config = dict(
    n_layer=9,
    d_model=192,
    n_kv_head=6,
    parallel_block=False,
    lr_mult_qkv=0.7,
    schedule='wsd',
)
MLP neurons of a small language model. Each row is named by its layer, matrix (up: input weights) and neuron, and shows model dimensions 48-143. Each number is 128 + 32 x the weight over its row's rms, rounded and kept within 0 to 255. Numbers have three digits each.
A block is one neuron, or neurons of one layer that tend to fire together. After each block is what it responds to, as a language model described it from the Wikipedia text at the highest values.

L3.up61:188122161092125137108136135136106087097195126143066116137162109153121106122160165126147159155073151143106219103126190141127123194114074091136114135160172140144070159101110141114080162124106088133154097129131138085154122119135068099176147180178155120076103152118154030155146119108119107150
L3.up62:110120150173110201089159157152204127122113174140098167142084149126098116141131141142109178138148157151128098145107122110127176141154105137137154137112104108106080154166095132151154195153126162147114128142100156097129119122165124068146152140130096147180079124166099157153156129100099118101
L3.up300:118151109129113150152124133142139189104122110189179126096105097164181122115144062125143135137132103147104142102082096085159160164095072109191073108124097127142139153129116119140129167100119126082089198087115144132138119099163085135111063100152136132126114138111104119098191175110122086125
L3.up367:225135088114090122140128145167120101126163174153084178082142116096117137129143166158097144083116019158118189108118122171061147151104110085159071143103108109111158144120123135100153111128104128107116101101085128099134149126137129075107226086173143151125130092142132132114130122060094126130
Responds to: Ordinal number suffixes

L4.up343:092104172162117155166097162111095145121140168105124150206143127159122114121121160104137164131141139078168076112143123098127099128103099104176230098122120176151182128154083093111107141122120126159187079120079184056129157131124109124142094119115125198108192098157076134049169152142133103102
L4.up410:094162151139136113133089109125094116193163119098149085165108110206099145139074140092116138132144211096141106099117113118158109116160106161103116088179125126177136102177108144118112102098144077118149125138152166057049160125156092122111113125093099173105146136137165126054111134099117082116
L4.up448:053141132124094095075116142163132116152091179188132126099163153165113191121099110103124159129166158114094128133067101157124148077176106092133187126130107154155126138094093160116115151046125158186147130120100147105111118099073145135151073094077112130111154071086146082122167118110140136189
L4.up536:160103168112144144098144054156183098170130125123119133059146177094107124076139100153092158121127162177153141064138151142092165125120142131129155111129108205134151162115114142121116125089123168089095128120088153075130151157174149148102143155084169152135118116105153179091176150075129082123
Responds to: Early word-fragment pieces

L3.up121:136150200150134142160142113118078129125156058146076093169130124118123106202112180119161124114111140143160114064142113116150126075153107124164082108124120113132138120105158124107181129179177146145109141153109143109053100151059114130113049104048110108148113124122132120144163104146140166144
L3.up224:191161135186065103119149077129080130132119097198048169125153112095103101094135126125168113138177126159195083115175168111074100114137137157087124122141126145109119135118135088097115127095139198154127080147113112068126144126107128171121053167056166117113147135099181128165152076067128105101
L3.up317:153142167113147124139178109159108171096165098160068194107105136143150094096060148136185096096178153146156128100110138170151105150140139128126066131110150164088154136085107111121205145166150166132167103092063155135114158164061115086080113155129095128109168110127149134166118125085084156092
L3.up378:113158126106097122103153124131104187107177094171145098082170141174095112150115186126175201134141136143098129109099144098118108129170108188127144108168107138068080184067104114051155186101113177082172126075127152094136146108082097142185122163149166117112087105180148096166087164092124096138
Responds to: Sentence-opening prepositions

L2.up87:136168114152070114105101110102077164148105142162115176069146144119172071141076202158183108156092100116057140102124108149159153156190126143105085121160108146119074163122142149097148107164173146095167093148089135110143167118091169098092141152141151076134101129106184145190174147127134083125
Responds to: Sentence-opening prepositions

L3.up201:138146078081138131148110108090099095098136137139139146207089125136128136082085102095132116091077107137055140178135114097165125127171075171116148097130135065221118143071130202077157128189118162127111142090154114069083148159153111107124145141105126139079136108120089153129109161149153139162
L3.up278:086163156182114140084140121138103087107116157114130117142185150124084101137121132130114157116160112100140147130103131143145124102143156205100148134128093120135132129133098119135103123108163175120121139130103171116178109105106174064102152106075055164116126211184184100148034154129150119187
L3.up314:120116127146155190156113137158151151084106126125109178092123113111185125111129111142138189143107132139084136121120158133127126115089148081112113170098164128194158101102130088158132101124138129173127134111095161131079144148116097082077103157086097096177164103139154158154069174070035140129
L3.up574:169149142138168105163124138124121109177151106105130150123122079091136127158169126130103106201100060138138136148079070155079171120078085113083101118095149156156134103142155147117174096115120187155160150140138105153156093132089035111118156086170144090165141078131123149086151136106110139089
Responds to: Predicate start after subject

L2.up68:165221134093098103097159097136175139089122091110081121124130126105070130142114147104102104115165126116097149144196135140116138153149108181169154125066100109160140133216100150152055142130158144132128158129111111097129139119148093139144089162111130160069104126103135146138145110175178178149
Responds to: Letter w in words

L4.up4:155159163186162109147114167084094111085139187155188122086140178091104132173107157148190118140123160130165141093107146113121148094159112164074149163100118126118165153130128089122125158132108119129186093136147154144160164174106152176157102054110119084150140100123097083190089111132140092151
L4.up152:144131063146117076140138131189153111109199151130139124078146093095170148127120070102130156141081209133111092142154162109097122121202163155099141124132134138139090105094121126085162091159137133156137103175095090142123137104099132121144082183152114162087122159099112084182166142106132155140
L4.up250:091141136093109073131143132135126132123078115077162134123144160206164127100071103196154143139105113090123151110128161109089107075132105118095122120161131111130096140096086147120146138144102155184109148071116045141212132109085171117192162089202087154166136145111078140125163102157188082085
L4.up330:142154175140088121141089148119176152095090200133127109119115128137154102124126142134117135172127099159121176169132188156076158118110142099149106136110183088168166144099092138122104077103182148167130123105165139118177149157100137211118162117131129099119117192165194093143149046088073129129
Responds to: Copula after subject

L3.up181:154136168064108070139164105089132063123113108122130133104114099134115121139072074108155101091137138204134149153170113099099178168137113126117196135096123091171121141143147110168128135156129154113120118128120131098082100107105041144177129126162072120112157117139133107100152197173146125150
L3.up332:106128152157096144125147091105153096140153108074146112094167157138165133027123116144126136159149107077081159112148133115117057150112125108100181123103183111079159116119128055159087080090165122169090145162074167099132120118131122077161126068127128128113108114105198159126147159135135116182
L3.up401:150185200106157163098122055130085085098150142175147091102124156132108123174175142114111200115140141139120098141136166114100141080124107128076088143155150103084160163136100137085110151093131133118111109092100184096134153123176090161098188061120169123105184140147197143091138129108128115150
L3.up502:136200134146099150184087098148200105127167071166141093146067117140161110151118150114173148156111102141161093118164200069185081134150111104058166148108097056061140153139131127166104148147178156114136158145134131091132167161145143166150083130136143148063163161127181138077120128106132155128
Responds to: Mid-word fragments, often k

L4.up107:131108116124089173095152055144179139220167161117152128059114095134149170124183125079064114172123119181158113096128108132048138160091137190083093125141109124124159158135089133092152093090123108174132094065105100118204165144123130101110192100122121136132107144122168107124177156140117092081
L4.up237:119139141166157093115121166166178127134142104123063119099086120060086125156126093163090176131137062147075247103122060137147122153142170166178128117138101091090076157106118085142130255131133165152131133128119158103128143147125166121067124091146152119113131166096138116115132090047091120161
L4.up445:125153138127104141132175162135121166120156149111058122095087156156164109199161098101110146190131068173094119158121165125131165116141123125163100099051164168158141142114108125093136153139079113144132111080110137138131155128085151113103113123153127171078160060091145107097082107142079150087
L4.up480:146142076072094149145067174134156083220129163085144053175154181127153126152136099119176158177107139192127171098125103100153069084119157126129089144084124126093130154122130115116097089184082125121119128165158187079170173176092127128104166102096166142160110095135142101155166159158097111144
Responds to: Ordinal number suffixes

L4.up305:093097143075077078119133121135110160128122162176133131133144092104158110117021106100149148146174149112139063140084112057121155113130072125104074135137141148122107161134120125114077129131169093134103122066162130145105135137140186094137046089142118165158073059145140134167163136099133109098
L4.up315:114135115127079082094149189098090142160150084165161122168151108146118141145066114132116122133090175145087161131087133214148109130178155145154128125151102110105135192108175117060167105107168142104146096095111090098150113094103050181102077120154154147134146138167115145142156154107125143133
L4.up338:176081135149095124101131136153102119114066151151147123134158118087092144133069132121125132092106085106125182132150078123123173184201154146164122111136083135174173173061105206109088144077088101124141111102132154085111133147099128175111111074174134148126114098137145152119105027160087172084
L4.up401:193192142089154107129135133085103173111130116137091190132191155089108050100110166135115127098126153161071079079140081119137149136139128090136100160178103068156150115115102156093129155142147162107179134082081127120123158100120129124182134096143136092149081144095159089136154125088136167095
Responds to: Sentence-opening prepositions

L2.up229:173148123143174110153103123171162077033120185098158163107124130138152148143165163221152128140090069104105160152128094121165140117142146207128127135098057119165125153141155099143136094070093178155126100091158162113173164140099139110034121142110138137142081086123083080119130094137141139159
Responds to: Main-clause forms of be

L2.up130:173140122141096176126139099148094090128103099162180138103153104060153129106125077098138105171131182145116143158138126156148115115152126170124111069093146134129128139103110135091132136114017102144152088108051145131142074156134119136155143125143065176137137139127151160109084147157100146163
Responds to: Ordinal position words